Weights of a small transformer language model: untied embeddings.
MLP neurons of a small language model. Each row is named by its layer, matrix (gate and up: input weights) and neuron, and shows model dimensions 261-356. Each number is 128 + 32 x the weight over its row's rms, rounded and kept within 0 to 255. Numbers have three digits each. A neuron's up and down rows have the sign that makes its largest values positive.
A block is one neuron, or neurons of one layer that tend to fire together. Before each block is what it responds to, as a language model described it from the Wikipedia text at the highest values.

Responds to: List item separators
L6.gate20:138147121090112165140108156103117142154131103097069135157108191098109146134142122092153157141086158125146182150147084103167146146099129097113243096139094142125181112161171200106155117103111087137117107122122133114133151115125181142160149133146122152156073163098144160123143116127174171123
L6.up20:081092126112102171126084157129131133162136110110134073098122175151074121150152128136109161137147157108108158128126125161145141083108127090148222087153082111128158132106137134103173098158106097162114142097147110146137147118126180106177143138126127136107075171121151117166148090157137160145
L6.gate43:171098094168121106123084166095077159128167113088117130120174154157133097146080146102131144103096162152147151134105086187159196121105118205178130102096167167089114157188147126114112136156163163168083129180091082112188115192139129182064046111148135129175069143151064198138103155154115103168
L6.up43:163083078123112107165113091140077169144168120119151140137106070141170164138112135142125120088120076077119145118115112206145130126174152157076123071088143124127141128153109131116136166107113108091123177096156113121130089083067136107150089172113096110120111103166164193100102184183122164100
L6.gate94:087147127107161097161164171191103100056125085082128120118116134105048054126138126140078127149082160152119194124155164070116111146158176126066099161152081066125164147143138095161094129135117111138133164088175148094097104131025159139093177157120092150076176149120205164142056115120136127123
L6.up94:136077072119076113123125147138123118182104199103150176117120185063110139130116074134070079067181134129108151137133173168119114142116128083115130149144085215129163077160104114134201120072072110177100122092149056145148138140112165112139091146086102164121174200166124121154173141129112123074
L6.gate189:132136139112135150214124039193105131111075148101120140085121153138098165110105078135132064065087110143126124141083201127096140148081101166131103114127127097096125085139085180129177088114141136135175082093119110131161135097131097128085127116136196165169116124069117118137089103160107135165
L6.up189:105161100097117113158045108160090120103095150095081133050117148110127161157130125128108111137063116139127086157098137203142091183107138200143084114161135128134080129148156143165114128140166103110094112093152061088137126121194098143140144117130110095093141170076167122142112145105125079181
L6.gate357:096143138118070155116124120122083123139149106177094172152135128093113106158106176073140088109159143117092092152158163112166130119179146142148078123106170117126138163092157152179110120072090143105115124148104104112116159132142094124078120120127130124070159105234100159095120092140134142133
L6.up357:103089066110096077087122090111129112099124152172077102172119135129125093113159171119155091103165082152025086130154143120127174153145104125131074193099083135098139146123145195129113124097101133145079173141098108126160134125129159075094109086151152098098149117180099164096109104108116149150
L6.gate394:096149135151084103131082163065165205050161128182076156089125185124141149083146109137164126133112178112126057160129163095225157092136145168050164120078136121080127090131111121132093061120097147137155139099112097095162090096100112175061088098133089146142170160057130108138159130110067137149
L6.up394:166120110138129177181126095071105130176086078080061096076146194125139125129186110168149141084168138146167117163114193078119122144110118124123092133122081161112158073178162126097142128133161126086118148128154110091094089121122177133053102113086068136173118152161135125074104156110118121088
L6.gate609:127159143171143175081148099125112146115124106161174116052163147200034121105165105087118139118101162101113165183087147128137108106096136093124120161080105116072154198172136134118128161085135173137115102133106152144187102093180127152138114191146080106184097165165122153120156094107132100184
L6.up609:109136142119104114113169147074207116145155109160165095049156169144114151101178130136115099083149149140191085129099112109150147062180131175112093108118136153137126118147130108125141195135163153065116179163101092087128137087129217139030147083106139102105131146155129172140124138156165083155
L6.gate640:109187171169115136128162075081176141091143055165146148195191167111148108157146140104102127120140102081117107116107125102154063100094138171154155095139132136136110113140142170154122081087155136116164127144164151140111117127107110101126142123118141054156112112171159129134143140100091193068
L6.up640:084131140121120150138209103095108174155080194156103123097132092137078112074151180159142154117156136149065080177096181087120109153150206102130073157143149183156111141170143152164112125218131101115158109083135044089102137039119166160117152086099082107181063152178141122088126121173093145141
L6.gate970:133052130149149164135135175155137207109061070166010168040064155081114064129115169105098128103176156126141162117171158135127120152068214108197134151059162166113108124162098255117069091128138055106115172146191173124100139181103136096175157190074105148145129082090171126110101116138070109094
L6.up970:162147082099145121123142191145122134139139202091131118186106086173130097079134097079190152124114089154131153153156155080160124093151117168098165129061113117060139094092115159126129127131126127158110137123150123083171177110176115167128154104180169102127149097153150096135155179140134130192
L6.gate995:123107125164152116165149161061138083136135142105093103158135135160092110177079097083137041141114188138101092103119148175134135111154125089156138116174136089146120124150106125142123153176124132145080173108156129159103140124072098155117142098125113155146112133099135150178175132163138119137
L6.up995:123150138074189139133123158096186073122199132113172113164141111144077155119130078123118084142163157139083147079132133135103192124144128168145157167194159102157099194132106124106096151133109086175103133108181158167061097138125115116182133086133025133157189076067097131164129139189113145113
L6.gate1218:040148124150123158112156093122165137148125174127131106156127133114187158133129158165167111098112105173171131127100185113113123113204106124135102124127140172114124126167109123184124100091125127108097049097107117189118141138132117132115125131138171121122113133153119137118109129173150139148
L6.up1218:144127110161066152101143173094063110157138195085111153138114129056192111097136105084111152148064080136146098128131197170155093138120108157137132166129120147146130149151101145156137131090115111121127112095163108130069134132086146143166171094053137117114149127124140103118128134230098191167
L6.gate1364:107153130182118127123066128175109124166065039176156124116134091179110154208163112162180129186121119090114145198137131125181176143167094148150193108139131164134101141084164117070178185099164054115097124139140142168126138134177169097153105135151154147082135135116098111137138168132096170089
L6.up1364:077115102186124135115136104111155153088163137193156119166193138091098117125149124122110072150131090060134090148085179132170177108117129080130083133105065146114181114137129114172147139134108118020100185181157123134133129126196080166144112123144135096107119201153133145117163128109105121100
L6.gate1453:148134084100055167108128114150125138186166150194182161113116185000127166126119087114142154099085141098100100106192148107155119124085132151179129113115141116107162161132133133112105116144097198167085096058139112134115132065135114149128133175121165083175099110139108133124188148144142075072
L6.up1453:074177143108038145085171120133106136090135166062094128123143100120144132114151137183079149123093148102114102157109189153154153109124076160154107180205055125137126099092092088110107163178078138070154152085103097086118125094115120123117131196103138145100072108123084122153110127187186102056
L6.gate1507:119140138163149130114134134143122148102106092083107121133132114136128143114149141133085100094108132180116165131158111189127159179093116146135109122135155101110125080169200087129168094095125074132102153152162138120105163111116140141122069156129173179068131143145139161167134118138144139145
L6.up1507:111102180118105140156106115163163058154122124088123114177131113111132088151119129113066162092108159131127170129191193161118183135161101121119106065175171074108110142103140089144104111117114093159120130141104147129067090107109068113147080127167136180152109107160140177161102145178197169093
L6.gate1573:155081171175186141147144153132196167124102179136151104122175100094113122220156085136136065120156178079144089108163196112106119139113151129130066122179153165136101105152125135155168090172103116118110108101104097158142123137159124153171183179106110167117088144199125109183145174082098138141
L6.up1573:062130111126179103143106130116148142150120174088179102154138114113128099169181103142112096083112072144148121090140171143135089126162094129141093089141132098101116093179111101157065077111094095096134108131195155155145168085152135182159158125141097156056082146105123201153111123087087137115
L6.gate1724:121120154105124117113116195121093154109129121132039122075097089128069162125149082141116148107146154132129143182120204129184158133096076089095063123182086129096132044112122106111106155120151167122107196092156150171103124151151149085129170096103138144145119157130064065157175177104052160152
L6.up1724:118112145068119125145161137086107108051136095096111124081187153102102157145177117173089109147157139151126135157111169130178139122111069048106123166172107084173127065165110106132094149102171193163132112087139154127108135131163156077125138127111142167132162166119097150092210152087100176133

Responds to: Relational prepositions after nouns
L3.gate18:098140099166105179100143090163206106077069141114141145199163107195153136116102150142130124127161162156066187117107135155103124031111159089046155150106133073086166122107121158057135119113124143161154155141108081181118126123217111161164180160092132103126099120080109195131126137091172070135
L3.up18:085141106161140179148105129164154150112117137155136152119114137154177184094103155114114147155162105116113165092105151153141073068121140072111127173113130092072137174080127179147078094103132123131177112162151090163135134132101135117216154133134130124124094154115112161144106174146159121107
L3.gate287:109129193083127153125133144131148148144182048133137099092096101178094084142177148100162139108137170138149134155133152128092182119137124134095145131126116165128165172103161116104196159120117141152100106124137172124119142150148108112090172116149148107108103100115079202112173123122110181124
L3.up287:164177126101128120176161087130102122146114077094141146121152136101139090191151120130148112121159111085106152184112101098131134143117111109174092121113071100115158152158175139129165133105122165095136143116077088118126133106109105179152172141178151159066135217120130113153166172161149110168
L3.gate468:116124051157102114039128113154175173187044144114176176137129098144087104096152116108084138091120123168090127100109132143139169150134113197138124101093143095088111202118111181094089143120094153139130110124029185119101201151088155156082111099143140160176162158174150147120191100105119147100
L3.up468:143130159085125143172083118135200121139138179096082111148184159136110129136119120177173158174126179175152073129089120065179138093120118192147114112095090140196122172090120216108109117138141127163128141117128109105121145097116098129083136131135118108181143153190150140204115124137136161081
L3.gate835:105124127167090177043115064188121124108133126076125138081078119179114147159169102130152111107147155151141149132096142218171122137168049152180140130158015095149103145098126162110123111194151146114118135095117046084081131095149147148139125146114096162127092214148080157105143159118113147102
L3.up835:160122147136141173154115110144169108136105103136065151163129101176158128104074107164088127110194106139126188193155163172121201114142168145062043147128079186117072121075108131121136103149126168108144110109130134160105144088157145112138072131122158151082106141060135138101127115077095145164

Responds to: Biographical education verbs
L6.gate85:097110136149115117156158170136183071141107099124150182090148102128146190092104139128101141143083089141135154105093193118105134093112092090127067169124129094043121136124067143150131127155105118110126088131165130156061103138070148100149108103134151120105106099139139057095167096118120119127
L6.up85:137166122140136195121130102106186112154144138079110187148146087069131137084127093119107122137126081148181136101095151143108169070107116170123094140135115145127075151175168106135126139150089115143196154137144107100120142142068087123154090078148149122180170124189123088114127113167150116116
L6.gate108:088097063064179177107173044152134109194097140076165115086148136146062137106095120142069139147093125125124135126131137146104134165110144092137120136125099137207183140110020098138116137167166131100105116126123081121102116116119127166161132127137148146154115194154153176095159043149181200099
L6.up108:212110129097184067083161130182188110141164136118082133166090184089121136133080160133139114153170103071155157177127154117130145144125122173165120053114144161145118136146162127119148089173132162144135174116120094173123151185091127106115130103134126120143125102189047155142152107026133114175
L6.gate214:160140080181154144136146189153187147121115137135141152148107166135096167079167117115118158146131051047145152068163084164179109134110136157150084145093133214136098171123125174084121137073144152120110071174127139139145125076104150113097103148072160147117151119154141125135132118116133188121
L6.up214:112107064137149121158148151143198168142122104148185137141145167134115102130087171099151145161131069056157178129127105137189104082126124126139107160085146183167133172095149178074119202132177094077092102164076121152170123105123153133096111129092179140099116153123142103102106150119123159096
L6.gate361:146096132129177130116146181131119152111144143116114104133124130119125163143067098124078179176079154087174089093091129143127109158144131163107144153134188110178148144148132113081123127200138118112141142166157122128150129160045165174178088086139122144130090094159121129064129132138112116114
L6.up361:139074133107180147097140158125170140108111161156094057154095166154134121094080125139086105153101111178108147169125179172123076100118148104125185211153113179127142111149107153075110122142085141148182098086113157123082141167135105147105084099138106096137153095137100128131134051138158108044
L6.gate507:057130120159163083065069151153180057188097121126134124152086125116174141143130100136128130175149134131142086072120170084099134135153098067159091133133144151204187127161113177113127165149139167142100156202127143059067125166094139127094127109120115159137138158150104140132135120177078098115
L6.up507:089107050146142115114111136108079058110136150124128189160116135131093143161142109136166159112108185127068145146120110098167125138153123137115143092154144098114209124153067218104154152112140102161106104119122096145065086096171154137133093101146065128136123123121148102052129077069119204134
L6.gate694:153166144097120151151128130150095048165101148153142154139077216177113151134067062060128127087133139197183128078151131087107132162091121125156149146129114145162148131149108152094160115134156155075183115127124171144125140136150081093205148076131108169176114155127080148111146136125109087147
L6.up694:076122091114163160122121140113154180100150158102154113129133119115151102194098119167080173101113088132133099147108192138142155164154111135144164107140144101118076147173079128111135123103098134153132104180093125187127104109137108096118075137076132169172135164121128158117127096114119094098
L6.gate876:126074104152169143121095125083127110086108135118122127116132135119175161142126080114055139110094147148107157134096135059121113128091108150122139126161102226102138155112118108119142135123101054168100124112089111124122091087105106112095165146202104095087143131122117148116135114109088192119
L6.up876:127110126159113144153158182094124177105100134152131087091138144193153106149180146155124135133151175137137184146143152057160146153112117150080118130094118108084044102119124182136099125117118133087074132102144139105126114130122062159095153131117113147138204155173139158125108134126127120119
L6.gate895:137187091131149152096099107162091100140137120076114191126135176115118144155083060095132039144113115140132168047143137065146111144141120115096145148078138203187143138206094100145107104146105114171163090078085204132119131059148103109114172072114156114102110120097098149104145067135115150154
L6.up895:136057159142189152155099157167074146111115128110117107155124078116135172160130140116095133250107070127170089121124144129121129099105103081085088154117158130100159209175111074168115113092152104158102072138132165132125146081143150127167146122114150173170127158084126052102074098093139130147
L6.gate938:114169139062133106141095145150153175128121147142129077160087099156083164118074112166091182155117138085114156151214159105154131119106189135149135071122160071115129131172148142144064114127094108155097123091178129133084149047076134121138139167071134184119149120135138136130114084184103172149
L6.up938:155124113135114119137103134120108154234103173096107176153081158132139151123126051072134074113143056107120116135144124098130178142136135164084201145156147134124094109124081123135162168144146144076139104160129126140082134094101121106141155097142206150064109117124192154156126147090181122127
L6.gate1172:101103172101150113155177175158098146126106160131174140179170106112118080121123103116107145158102166118096144100181121107081127177124121141171121158039106110141086167163106129123169142120117122211119095029157183138134097112120123045140115161174095103152170162123161133120137137107095084085
L6.up1172:175058139123114129085178160082171168115194109160130128103212094112143126103133133125107113092119094130165179105086111085153102114095101150114114169123180153132158153137093157165131141135087122186156102142142192200091152096105124094068167177101124118150145124140165165116147142128149111146
L6.gate1330:149151151141147138161146137163138042118215162147132132139109115168115161107076129154127147110132130114182213115062150089086098089142138110130125151088151145204114104102120174125129121150176109170144166143171087177130111112162138162144128104176171113167138126159151147114164107104108155105
L6.up1330:121090145128154158142102150113098172099151138124169138119126148127114126127123107130151112196077112132139103139088164152089124045088170149116178132093118142084207181097116131165123126112094105104106131151113140176140115135084149116103160131097063131150130186186136120098184181102100103094
L6.gate1335:094119132127112105082125121135175122188163153099142126165112204120105122121086093101157110125168134117120133149073159174184085143179099117145040156127116145141083211129106143049090163146091090143072147156142128157139132101163036124113072112175082130129174152102128161164089135115068124143
L6.up1335:131092059133126095058154152111146106121141087121131176111062146127149151148069148090127161108125155041098225121142147086090180180110093133092143080106119207118176135078121145072119152195113119157118107085089194126154109113167086115093121089108068149136144183146096160167119153130100106149
L6.gate1422:139105131123109137130138185152129110196152125090162150146106160121103172148105168208095098108135085133170133058139106221167168069098146093083118186130158113098143133147127145231117163133096124157056157145111184126132172022174086124128123122124126122133131126102069119117115135061101152079
L6.up1422:107160190080169178163038117169168188165113142125135163155116144060195108140124131107051105169102119134125152126120121102146128126102144123100114143095124161126146096137113115163122127146105188080115115094122136142131123053148086146139157141122132110167137126189091213141092133072102120098
L6.gate1441:112103177137169136153090131096178154124151163194089148134152143069134122155139206099130149118108168110123102109110136095171142175128142112156071112116124118060148163192144109154148092120110140116148110096182170177175131133106138126103116117156141079108153204110078108062166150143130162080
L6.up1441:115140143172157122166096156137068127095125116123093128079084139162133147094163134140121075139157130121122128189062143103139193122136141177139112161171124152152121158100122062129143175117138133150128112114094216122126111137148098110115173169173169116137099130084126105176098116056106119099
L6.gate1481:112147051064171128094145126083178068136156178130105117113074110177118087146097055179161154163104182198123122115149126143132125125116105151114171079159134167166101122141114092120086112124187137124108151142160111131156089110158179122106142157082095126168176140134151189089145144140148190115
L6.up1481:113107077049087116066077100135157124149214143136140069114094150134106119161131141122161099134108128141119134054165143105107119080098135120095132148065081130122128126070111148101129129179134089129173107200133099127200130126115104121130114138105126130184163144148156095129094233115094100098
L6.gate1645:172123110097113134075136146157085085136138144155128136183101160111116143131114129117137146118091147131132122144161151255109150165074170169118117116094123148190148114137159142097119090105098187190216139148103217160118087184106090089112098101089155114153108125148151101121143106103154111099
L6.up1645:083112147106124123164141141169124120115113189158094158107096128097144094186104101148135115133117111098087140143136139159107121105062127139123089153133147197133125114103156174138165106083129176149106135162179136187146082204084091054109095113137119080098096118139091134200140056142163133123

Responds to: Degree/award-linking words
L4.gate1296:108064114174153137113143234148051171181144059179160165088117164138104164184118087190139151047109120044121161122138151113133114136165091144128113122087106103077174140072141195154107165159116138171075119131114121157142132112156085160074142122124115168135148123181087096136105189058069124121
L4.up1296:108076136183113168102176149117117123116207137093101154106135124138137128178098134119040132100082081085121122058101146092108161134097153131158135156122167191099131140160099134094104143142075105142063127098124135146101091107117065105194114098136122141174139139181068153141125156087138087127

Responds to: Adjective-forming suffix pieces
L3.gate284:092137132126124108151097096165093089097176126092138147119125147107074091115154074146112120187175114151121160135102135115150142135143120090107181136150210107104134098158208095130127092030110137140142146110152146157181069087157142139126198070114178124049135158135102165129145115130126145184
L3.up284:140138143138147128131091138173085080157121124113178128150111115145161123086172126157117071145091098167076168071111128144186162158095155113101164132152185124132133065109143095104103075054095116150077122092085111163210097112175166137108147116119146083113117170111126137062105084112114118131
L3.gate437:176160106080148144076097165070116104139186169094111143146126130132103020135204122084121143146134092124153144120087139120072176139167169094128133155137105180097113145110128096099069082093091131174119161151135182174173122136088064108140110082131116111103111116130138097081143118101133134128
L3.up437:109086115063108142070107136148197100155093127079130075145116161146082114089125147050095075095094160160069134135161155138109086146187074152026113110101172135126167152106078153169157075106153121116140159168103141102132148124099081169107113065095144115090125155144142143133160090119187108171
L3.gate731:112130089078148157076127079149143140083118180105146149133179198134120109158137113110084132133145134128105089131081123114095098186151114097165166134120125162173144095083157114106149100155077134110094154117136132120147133118125126141133156176063097100136102096194130136155139173134086115151
L3.up731:127105150096096136148106160127163080171110079127141101074111107095157049126074120131187046141110109134108156071125122132123091189181073218117167158117152117160124153180159104181080121078170106155112118124142103101143097141113097126163146048099150159108134089157125134154109121129113100113
L3.gate1197:147145123092115081114094137099114088115176145139116118176120173158140119134123172085110149160095185101077102130128119128096107121106109085102127170141116110087144148105130165084193077129132094111181093146066092130120081131130110195132100127196126156115128065129139127109180126161100101136
L3.up1197:164182143124114188123131081105119178062139139139100162134100082116087105087148153116131082158140130093143116147123133086139081135141173113082144143134164104049169104144102118107089082182117142125119149141045100118173099122108137179039118151129113198181138129167135122092144177057149104075

Responds to: Narrative verb endings
L4.gate460:133117127188137194081084147084130141089127156125127169109073093161123119139131176111145144080126172183184066136136113190203125058115155129125077119126110086079096172159138125102112118087180189163158137072139057141154093133125147157089149110071075148207130121161143126107124124090135054176
L4.up460:164079076132118129160088145142143098152103119113142106123082170174071136136106135160167177102145158162108135132143105132180152112150164110082116123128106020126117168134106127145117152076135113132097152155104102166111136160122113181148160061134152142183144203099119091189137119124094102143

Responds to: Verb endings in narratives
L6.gate10:159126138067171119119055142120134139176158147058097181115061144148169131135060159092166093163165154201095147079109090213156107149084136122120156107170138134080104158135091108130176120112146103170174115124176106109112072146088107144148133148044128127154095110165125112085194162084114163140
L6.up10:142157122057148142085137130111086132097174141122123170018059110172144080150144158122132038076139075136115125120201173093164112123113189078148172118153137145145131078122125144120201152099098165103170142104148146156165129154103117158150105169080125096093120081132133116132156074085165118112
L6.gate109:134140124169134061129124158098111121186126117130079165102114126162140157123149133112095164115171206090202081133080108142140119121163103076112134171179137164126094153127133086131136154183079098123143100112138134139144095187172163157166146139178121093143134121096138145190158090094066167172
L6.up109:105122127111171077138133141097121082147107052097095155087109143062088119117114090112117158124112193173132126129154148150128135221106116084119166165169130145139083184139124125146142131143152067081156130118129189083134121169111062084197119100128076131155120116176088114097133096176104145126
L6.gate138:125161099134104124136127085139110122176131140144163117111103158162100149117089148125108103114077152094134049175172081088124108118133083105097092178150166161139150133118102145066091043162130146112112145118147172146166144120120088120128123110150097116169100149088066177168136134113141164082
L6.up138:138126135127178123099117133096143107094062124173092099146119115131090054129124131094162117138110168167115144141106087095115069147145117125076104084159071121164083138090109165137079131133161113160144086160199154143104132114164157093145094072150199178122157157057113118132142060154154170115
L6.gate371:152143086119102131156130160118071080118118126171154115133111113134144132182150143151112138119134171100076110108135126130074153190178107120103178154094168168132184100129144139193111116053174157163173128146155154118107166081131073106078128105161068162179138142177114141158165134164075137124
L6.up371:182117128075137116182127195098107129160113162171134180097115169103148138133121145092128128106169094086121053131129109060160148101054104186126137118128111148099176147159134136135077123133162138104173100157174102119125064172056152180125146127163117186152189122215130130136065185147101124134
L6.gate445:146128080086109140099121128110105132145132127123107132084133114117114104168090109175178153124140091203183181078164149110104115148083180116131065130119140194142111112107111137102100181103126131123122104136134096155103143128104123117094088141118161110178144143148066134141137104068174169181
L6.up445:113089121166121102093091184133154155121135141119140186159109152127110101137070123135133095115155149145124109104160073122147118178131141113071120178095096196155164156110056114134097128135121148099119118139177090151137135132104062161136133125157159102176063187131067158133160111104187157088
L6.gate577:123174140122217146098101135136131085102112047165153149121072137143130126154127145116132143061133112154119093139088098180114150131179138121163106040135137110186106114175117072095097174100113159152130100119135110101151108133170062169140121089076128137180112182113171119208130105121067115110
L6.up577:122168091087093135123098125109094140136113075164193075139141099131141114162140108096107146140154167129139110147116109140116113090159173067084085098079133185195113124165098114137115121112179152137155135106115127136171119104191103179102122078064129164177106228104080123218164185104134119113
L6.gate645:063078126142114222046124106155112139111115116100116133146114137092071154095131186112118134105119113136160176136116121080094160169122124138090140168086178127120146171167139190104130103168148143148106136142160164170110074124139164136159151103152091112132116130076149139117158089134094157108
L6.up645:059133145204106145104114152135117114138109193131147142155145124222127128108118148081075151148137193141144148188120150124145123128118169212153136137091119049126142139143148199118136176125123199157095152040080182078104092152193153154163091094142140140039108152121100129125137083133152073112
L6.gate855:104137152141176119097135168100148021122130080155133086123099161079121148115125150139122137195112111071102184108115145137120120168116161126103144127178152130162064126111099109124134107084162099185124153128135165209116081131110042136150152069141122096159125136095134123117097063105148140125
L6.up855:129136195079135104149118157113119102119116094191201100117075140116109121113157115200123099149133143136144146168124124098128105180099133080122154099138114147138128215118164158130137162112112075152119115179168229085113138144138103153175105171150144108173137145159126122148119116168076130124
L6.gate1062:124166102145140163215133100114175133152131110105104073121159125150072104117136141126099118108114102155125178114068130078143149131123116136061095110146147165090113057134100102128132154158145126065153107120117071160203110125147142175137097094148074126148149170138155143121101119152144074101
L6.up1062:093171083063144127153108091082164072103110153151062159113113148108171121086184117129107116090159148090129125137174097169124180144148183090063135136121145110128102115117083071101150083109125112138104064081078111029133122137226112149114122108110136113115091145146092129111188110137124099140
L6.gate1120:103160056138130111201054124115084116102126139177128076098161148140046090103132126109098149179173144124113172106068111090146094171107109150147118171166087090173084149171145138099126141126120154144172168103154189152118104181073068178158144083172099103163147072128075121100169164149157099133
L6.up1120:170132101110083180098131130139056072132153148153094114122137071071131084120107114130161159187127119116160132108098145115104149171128148139116095153175145133141181185133117090167154175076155148099133132076124122175159114134105063095134178143215120128061109070165115112098143148109137141163
L6.gate1121:167081179143066102150147059137095087117162100131150160072145149103159139161096097121193159113192159127094098145157072114130117164167113169168143110073127121104147121115194139104159120111124146101112159043098195164170126213138145149086134085100105148159112138132114148161084125141091180110
L6.up1121:126085119144082106151163079123084109109146088113146073097133142140150140138151141142177123149139162184116174159142100166083088159157111084134118136110127107139097125160138199119137146114129127144145164065161126136169061159108128162142166102111149164172116133137138147117120076165128176114
L6.gate1283:123114104103119084144133111152099163117129109123069149133121133148097094078108062176079056113152163127153072176167134079152143255133147070129164210104068143100174145131191078126121150134114105131158142113137137201088136073132083150073085087153107172119094089149085128128164109130098084142
L6.up1283:134088128151144182089128118132128148189131053142155132175113162113128131066100171171136163123125148066150172125106115054159130117120139135089087113112120122129131123088129121150079111059104122091166103169095118129139112160140114133122101090087146121118185076120095153142154156106164122133
L6.gate1388:142147202048170156125087136081091106124084150113129136124096126103147100073173125116121123074159161110138123135117168135122122151181128078120106130136166076190107124132102189115139145095196124120122118128073065128138151146142111112130168138122118159098109147165148110119067073167170067128
L6.up1388:121117153131087065174156085107142106134133084118099126132122152148151161053158075091093127054170120120151083134109108174143162097169139174162111172146103125159115155182186131104092154165155167083167169109161118211147164145109166101123109126175148151138088085109132029186139170126146165119
L6.gate1405:138166155091076162107100159139132112121132165095193154182126119105140110115146116127102107085172160115146133111166156139160086126122154154128164214117176157089103157167157184097209160096185132102166136061144197119108144117099116171135123116146044060097099171141083128161128117108213111157
L6.up1405:110133133101138130093050162159143091104127072158130138079091082212094089176154103161176154099062108150131109165082161084113150113194097131169102147122159112124133104095150153088080156128144161093108078077109193126130138099129061148140055146112107169139105101150116081114172116154106144195
L6.gate1596:136105056133087146156194078137141111190094107089136161116077119125103151155102069124106125163125107115176106056150113146099134115173149043103097149129098146126153085126079155118133174082164083123108133109171152155131083101147084084160134109102093132187188129093144179104110105128088109138
L6.up1596:106125068123083105131147162155148140071137129131111141145081140187140134117139111079203129073119122213116164153089075166115093116166145144184119111148145143136073097093102174053141216149187064130129108146147096122149112088131058117144062147141106110130136174121122140125190121084183145061
L6.gate1717:154124048154127101090108110191148169100127078116129104161075138185092122176135151055119090125111181194077092137164136118148092169061156132106091126080119117095136111176144161146165164173142120169153111088158099133171132151128175090151130046135065148121119147119100163123102119110076178147
L6.up1717:135091079176152135129175108165127125168154124089117175099129147199144150138196126121210143086109158159140144130124079162172065119116093115102088058121159155161143129105154150108154082076147084066086067091136139113195104200129081111154145060212193157055119164108125133129139130178141166106

Responds to: List item separators
L4.gate305:128114106147086089133162138094152164130107095158178111122107221178117121186074116117135115125149185074191054147055186129141124071123132147123128110082105129170095185140095161172125083182153121110140123102150129133104149098120059119126087173193129149084107087203076141118060157171113138141
L4.up305:144068135144096146111139155094132181133082137104102055094144153140121147124056114114172165155170152065136098111125167129162186172135109138130074076113152143184107135144119108191122144122119202086119156154149148131102033091103139118124118131118188141117094133149109145126090144118118118106

Responds to: Out particle, closing parentheses
L3.gate160:117144137187168105147147118195126145195127067186123125149139131134083168129123147086144105091101151076215157133171059135082115166098148153093137063157162087138141091165176099181103092110118067083090162100160112140134170128095136131132174149177135102123154168145118159115107121176111112102
L3.up160:112175125207124099129122161167180196196120044144104157111101119187039148124142195162090109106094165144129155072119104204108090111179159116131146069128210111163152094145126104140092142150115113073057135183130064154120134124117151108082115097101123065171096115139064173150119165192105112139
L3.gate305:149151085138160122128117083182136093153135121152110218084136129128137088151115179140110078099153117105166126145121102135068106083107094112157095137091123154109173114157161059146128107092106128124143121067112111120142159053158110237128122071193175112127131142168083061154116140133158118058
L3.up305:144164114147165128061100138120165088159158095102105142133113081136180145130109173169144150182120107118168142177171090084078121178083171071158142144176110139114186092150136112075139105121130130152134133125121090126109101140093171177140116183071129134169141191151086079129073123088161159142
L3.gate427:078126132105144125055109076117118128137124147158155096146061090128101121121175134127166058160112101076101157063090160060058129187090141135137172124097134193126180150111124122150125163074066180132156160161109172093155138106107096137110132129102149156140088129100114121146074128127123115124
L3.up427:140099163111131092107075091138127107141141148108146121141165135135172106132117162155170123118139104102117135087162174143111088197096100133137160167092142178104144194166106140127141200129066143141116135150095105140115118157192076114092126185149156145152156179056073097153099116168108131139
L3.gate586:082057126169172069135117069156159145162135040162152100142149119147082111128124097129104119140062140084163097117162086108107129109128167053130135177134071157106076090100105147157099132142130106125179060218144096149138178121133127159139095142116121084134131201132135166140156101170175188187
L3.up586:125124103154137125113138143096133144159117130111164143164141173150111148075087096088112119171159103093169130117156152076171109067107119097126116157113094140156118130101087109129116188097184096112101086142138175059150144128128131124151125135134127183130144154094159104088096117123168175157